Weights of a small GPT-style language model, trained from scratch on English Wikipedia.
Architecture: RMSNorm before each block, learned positions, no biases in attention or MLP, untied embeddings, normalized queries and keys.
Training: a variant of Muon for these matrices, 12543 steps.
MLP neurons of a small language model. Each row is named by its layer, matrix (up: input weights) and neuron, and shows model dimensions 32-159. Each number is 50 + 10 x the weight over its row's rms, rounded and kept within 0 to 99.
After each neuron's rows, "fires in" lists the words (lower case) most often at its 100 highest values on Wikipedia text that the model never trained on. A number after a token or word is its count.

L2.up837:49 50 49 57 44 52 63 51 49 41 43 70 64 38 39 29 48 38 53 65 55 47 39 43 30 53 50 46 40 50 57 53 62 38 56 58 44 47 35 50 49 42 61 58 47 42 40 55 38 50 61 77 51 54 43 57 34 57 51 34 50 40 52 70 50 63 59 42 46 44 55 54 67 56 49 48 53 61 45 55 42 53 50 56 52 42 56 37 57 37 29 53 54 49 53 50 69 59 39 45 41 25 52 49 37 39 65 34 68 60 53 53 41 66 65 49 62 58 34 61 47 46 45 42 36 57 42 59
fires in: "at" 18, "york" 12, "on" 8, "of" 7, "for" 5, "under" 5

L4.up223:53 47 53 42 41 54 47 41 34 40 75 28 73 63 68 41 48 59 59 55 46 52 67 55 58 51 51 57 46 35 51 62 53 51 69 56 57 43 59 35 58 46 39 74 68 30 48 52 43 44 38 69 48 59 59 45 55 55 41 25 58 55 58 50 62 47 46 63 67 50 43 53 56 60 38 53 56 47 33 59 46 52 60 55 52 39 58 48 56 48 62 42 51 40 42 42 55 76 52 31 38 53 45 54 53 50 43 47 46 46 72 58 37 40 43 37 48 60 53 33 38 53 42 43 43 55 23 53
fires in: "of" 40, "the" 12, "later" 9, "a" 7, "per" 4

L3.up509:48 44 39 17 49 42 71 43 42 50 57 50 53 52 48 51 48 60 31 67 58 49 62 36 44 47 53 34 52 55 23 49 50 60 37 59 41 69 43 63 42 33 50 52 29 47 50 62 47 48 39 56 45 34 56 56 48 63 47 42 47 39 59 58 53 53 41 43 55 36 49 52 47 65 46 49 65 65 50 58 55 50 45 52 57 34 42 61 40 38 28 45 44 49 35 60 45 56 55 58 55 46 52 57 59 69 40 63 56 44 41 44 61 46 68 59 52 51 44 51 45 58 52 58 40 59 49 36
fires in: "and" 99

L2.up800:54 45 57 53 45 48 45 38 77 54 45 64 55 65 48 34 30 57 46 80 57 46 41 62 42 63 30 39 39 37 54 40 56 44 44 56 50 52 48 64 59 51 52 49 51 47 76 48 62 51 63 51 50 53 49 43 38 40 37 40 62 46 48 39 57 48 42 40 53 42 30 55 58 30 46 57 50 47 77 48 48 38 63 43 43 40 63 52 67 41 49 57 59 49 54 54 43 44 47 48 55 66 52 46 34 33 45 64 49 42 45 50 51 58 54 59 43 43 54 47 46 68 42 26 54 58 53 58
fires in: "university" 38, "college" 15, "family" 10, "career" 10, "studied" 4

L2.up351:58 52 47 38 64 44 48 29 71 40 55 65 38 57 55 49 56 60 45 57 56 53 48 46 65 48 42 64 43 51 58 60 38 42 45 62 65 44 51 51 43 51 44 43 56 58 52 42 48 53 62 51 48 68 49 60 47 58 65 30 58 43 45 44 56 68 48 45 50 28 53 61 37 58 48 50 38 48 51 45 44 51 43 57 52 49 45 61 48 56 35 40 62 66 39 65 64 62 32 55 39 39 36 52 45 39 48 47 51 60 56 62 65 68 48 62 50 64 66 42 57 61 50 63 45 41 68 50
fires in: "this" 70, "it" 11, "each" 6, "which" 4

L4.up970:45 56 48 46 52 39 33 68 30 61 56 42 48 40 50 53 44 51 58 66 44 62 49 60 41 53 35 40 52 44 40 64 55 51 52 68 42 63 50 61 57 42 35 34 57 51 47 52 39 66 55 53 42 46 55 59 53 62 32 46 63 45 70 55 54 39 44 44 42 62 38 56 56 46 65 51 77 42 50 65 62 56 46 53 56 69 53 44 56 41 47 58 57 50 47 51 44 64 21 44 33 62 52 37 61 42 42 46 34 42 63 57 57 42 40 47 33 67 44 58 54 59 37 55 63 55 43 49
fires in: "as" 29, "a" 20, "the" 11, "was" 6

L3.up172:55 55 71 52 52 57 70 37 72 35 69 54 52 59 41 47 51 65 57 43 67 63 46 55 50 52 34 59 49 53 36 61 49 63 73 55 56 40 51 49 53 53 45 40 60 55 40 36 46 53 58 40 59 57 50 62 49 38 59 34 36 49 31 50 41 45 30 45 54 66 41 45 46 55 53 75 58 43 51 44 68 44 44 54 43 38 62 53 57 65 50 58 66 54 55 64 40 67 46 36 54 46 49 55 51 38 60 58 33 46 66 60 41 51 42 51 70 58 55 41 52 66 45 50 57 64 66 35
fires in: "a" 48, "an" 7

L4.up693:54 70 40 60 67 53 50 44 56 55 72 55 49 36 36 28 47 64 30 65 52 47 40 33 56 64 73 67 30 33 49 47 55 71 50 47 45 42 61 45 48 53 49 51 43 38 55 49 29 58 51 70 38 65 50 56 43 48 52 50 51 44 61 61 46 46 65 57 45 39 44 46 67 49 22 48 32 40 40 49 65 36 52 71 60 48 50 54 44 40 47 55 30 48 47 54 42 51 47 37 40 53 37 68 63 51 50 48 50 51 22 49 52 50 54 63 50 58 57 31 61 47 56 27 41 45 66 59
fires in: "for" 61, "under" 17, "forces" 5

L4.up920:45 51 57 45 32 20 39 49 50 53 57 33 54 61 50 60 41 65 22 44 45 51 54 44 54 48 48 44 30 52 52 51 33 51 46 50 41 39 57 48 27 51 51 50 56 52 59 42 46 57 42 41 47 53 54 49 36 60 71 51 51 45 43 55 67 50 55 49 49 46 64 51 56 53 36 37 33 42 35 48 43 31 40 50 63 32 51 49 58 57 36 49 45 39 37 52 47 69 44 52 30 46 40 45 54 70 45 58 35 35 43 46 45 46 46 70 54 61 59 51 42 47 30 53 57 46 73 71
fires in: "that" 69, "one" 6, "each" 5, "and" 4, "this" 4

L2.up447:60 41 48 46 61 43 37 46 75 47 47 55 48 71 32 33 50 45 53 37 54 56 41 55 39 51 44 57 74 51 56 39 47 46 58 41 62 43 65 47 59 42 42 70 55 56 42 52 34 41 43 53 74 59 35 61 30 44 57 50 51 46 52 47 61 53 59 50 32 43 48 49 24 78 46 42 44 68 50 48 50 57 39 53 41 72 57 74 47 40 51 50 35 57 43 56 54 59 37 60 37 37 39 51 56 43 32 55 41 54 51 38 61 37 56 53 63 60 48 50 47 54 53 74 35 54 44 49
fires in: "in" 42, "these" 9, "from" 5

L2.up46:64 47 41 49 47 54 49 41 58 57 56 58 41 47 34 36 40 46 53 67 44 42 54 64 62 30 50 41 44 55 59 45 49 70 45 62 48 49 43 66 53 43 55 59 68 48 64 44 50 43 78 33 56 60 47 41 33 60 30 42 39 40 53 50 45 49 53 53 54 38 28 60 46 44 59 54 70 41 56 45 58 48 53 41 53 60 55 46 58 36 55 48 53 52 69 45 46 59 52 51 47 53 50 34 52 36 50 80 57 39 45 46 44 46 41 52 61 60 46 48 56 42 53 56 27 48 39 51
fires in: "century" 19, "career" 17, "family" 11, "history" 9, "began" 7

L3.up948:47 62 62 53 54 51 53 41 69 46 58 45 49 49 52 37 45 67 61 50 42 57 55 54 69 65 44 57 35 57 59 54 40 50 48 28 49 43 44 58 51 60 46 47 56 61 62 46 46 52 51 38 56 53 35 35 48 36 55 42 56 53 42 35 59 41 48 43 48 44 57 60 44 55 72 48 35 43 51 49 46 54 47 41 61 63 46 34 40 57 44 58 40 41 33 46 55 53 31 67 60 64 63 37 38 50 42 66 51 53 59 74 52 50 46 53 35 51 71 55 49 51 55 41 69 57 55 40
fires in: "a" 30, "is" 17, "was" 11, "e" 11, "an" 8

L4.up726:59 55 58 58 60 40 50 44 48 44 45 54 41 61 43 54 54 55 47 44 45 33 54 57 63 41 45 63 47 37 62 43 22 49 66 55 44 39 37 33 47 67 43 56 35 61 24 51 54 53 56 45 49 51 39 42 45 54 68 59 31 41 31 51 72 61 33 54 47 39 57 54 40 46 45 57 58 48 57 60 47 46 36 46 59 30 44 43 63 49 65 54 69 48 52 50 68 57 57 24 47 45 29 46 69 64 41 48 45 51 44 30 35 40 31 52 54 39 42 59 68 54 50 58 43 44 61 43
fires in: "such" 22, "this" 16, "these" 11, "some" 9, "result" 6, "each" 5

L2.up169:41 38 48 53 60 65 37 39 55 63 70 56 68 56 44 36 77 50 53 59 45 45 39 51 53 73 57 47 40 43 62 48 49 55 66 51 39 64 52 51 55 41 58 64 65 50 50 56 44 54 52 56 61 52 62 61 41 35 48 32 41 51 44 67 46 47 60 40 60 52 49 50 61 47 54 42 56 49 58 54 49 51 52 47 53 49 53 49 44 49 54 55 30 52 41 33 49 51 32 54 52 70 35 52 45 55 42 56 62 34 44 54 32 60 49 58 53 47 55 39 38 42 44 50 37 56 68 46
fires in: "by" 44, "under" 37

L2.up849:46 41 40 24 49 42 52 56 46 57 52 39 51 50 36 42 50 54 51 56 63 36 40 66 50 65 63 44 66 50 34 65 54 41 47 50 47 48 50 37 44 51 46 54 49 57 45 58 40 39 53 35 37 60 48 40 52 44 48 62 38 50 56 30 50 76 65 46 49 59 44 53 49 50 47 47 58 49 53 60 48 44 41 39 63 50 54 58 40 54 45 40 54 55 40 43 37 53 49 51 70 58 37 41 54 58 43 52 62 60 39 39 61 64 44 75 57 61 52 51 51 52 49 48 47 61 61 49
fires in: "and" 65, "but" 5

L4.up492:37 39 54 49 46 42 51 48 76 49 57 38 51 48 43 42 47 67 22 47 52 57 45 38 54 39 62 62 49 54 70 39 37 61 48 65 47 36 44 55 40 52 48 48 30 56 43 48 54 53 51 41 32 47 68 54 53 69 48 42 53 64 31 63 54 42 48 59 39 39 47 53 55 60 54 46 51 45 50 66 58 54 44 54 52 39 44 43 57 35 46 60 48 50 51 52 51 51 45 58 49 46 44 52 83 43 51 48 44 41 47 52 58 39 53 55 57 40 60 35 43 62 57 45 45 44 43 53
fires in: "one" 55, "each" 23

L4.up314:42 47 47 50 63 54 56 44 52 38 57 62 52 43 57 45 54 60 60 58 49 40 56 58 54 61 53 55 37 48 49 64 45 36 55 58 30 40 61 26 61 47 61 54 59 37 64 62 68 51 63 46 56 45 51 44 48 46 37 20 47 46 60 66 45 61 52 31 51 53 60 52 62 49 43 37 64 35 56 37 55 53 51 51 48 32 61 43 50 44 46 49 41 57 39 45 54 55 34 55 43 58 57 59 51 49 43 64 58 41 49 45 48 58 42 48 64 55 47 45 63 59 44 41 49 51 60 47
fires in: "in" 30, "on" 17, "at" 15, "by" 11, "to" 7, "for" 4

L2.up167:40 44 44 64 49 41 51 47 70 61 66 44 54 47 56 58 52 52 34 56 42 54 42 57 61 55 47 52 44 57 45 34 47 48 47 52 41 46 55 64 58 51 55 60 42 68 29 41 64 58 45 49 60 45 56 29 54 51 48 62 46 61 38 62 46 54 76 50 40 35 54 61 64 56 50 45 25 34 60 56 59 47 47 63 37 64 25 38 48 53 52 57 57 45 65 52 39 37 52 77 53 58 27 52 68 52 48 71 41 50 46 51 52 64 40 69 39 59 53 46 50 36 50 41 55 38 56 55
fires in: "an" 62, "a" 10, "another" 8

L4.up185:41 42 66 42 47 58 57 38 70 39 57 55 51 51 41 48 67 56 46 84 52 57 50 32 48 55 61 58 50 44 35 58 53 56 50 55 34 52 30 45 53 48 68 60 63 35 55 53 54 46 49 51 51 50 41 53 44 49 52 42 33 50 76 55 59 56 60 54 51 60 50 54 46 63 29 50 55 66 48 34 43 49 56 64 62 47 36 59 47 55 48 58 53 64 47 40 64 44 35 41 51 55 42 49 65 43 44 50 56 43 47 40 63 24 55 55 57 50 40 22 43 55 29 38 41 41 57 54
fires in: "was" 58, "under" 13, "were" 11

L4.up105:55 42 45 30 69 48 57 48 53 61 43 63 58 73 56 54 63 39 48 44 25 50 44 42 54 53 53 52 66 50 46 54 38 46 67 45 44 36 60 32 57 56 43 49 49 61 58 58 55 32 54 49 46 55 24 36 48 61 51 46 55 49 44 47 53 69 47 50 47 56 63 45 41 42 49 43 72 41 57 50 38 66 53 44 67 58 61 59 77 50 69 30 64 50 36 47 58 28 40 46 58 43 50 52 54 37 46 51 46 37 46 52 46 41 29 50 60 38 49 34 35 41 74 48 48 48 40 50
fires in: "the" 80

L4.up874:64 43 54 48 42 39 43 58 47 58 39 37 69 53 46 60 34 41 36 46 51 59 50 59 48 46 49 60 48 48 52 54 43 75 57 43 49 42 57 53 50 49 36 62 42 37 55 46 38 55 45 34 48 53 44 58 34 51 51 43 52 43 53 54 72 56 52 42 57 43 36 61 67 61 36 32 46 60 55 43 57 40 43 62 65 75 43 53 44 41 51 48 52 31 47 48 49 57 36 63 57 44 48 61 29 55 41 62 35 54 81 38 67 42 57 50 39 78 52 40 53 57 41 49 29 50 47 80
fires in: "in" 88

L3.up669:53 68 60 62 57 31 48 22 55 55 53 55 47 49 64 46 52 54 59 53 52 49 62 45 57 49 55 56 33 46 43 55 33 56 57 41 41 43 46 67 71 54 50 47 55 44 39 54 38 60 42 32 51 31 44 48 57 67 31 50 53 65 41 59 28 54 59 58 68 46 43 62 69 49 50 61 52 44 62 36 42 48 55 52 61 34 77 51 47 56 42 51 60 61 50 53 39 62 61 53 60 58 56 55 60 51 52 56 56 59 49 69 41 43 53 57 46 45 63 51 54 45 72 35 58 62 49 34
fires in: "is" 44, "was" 38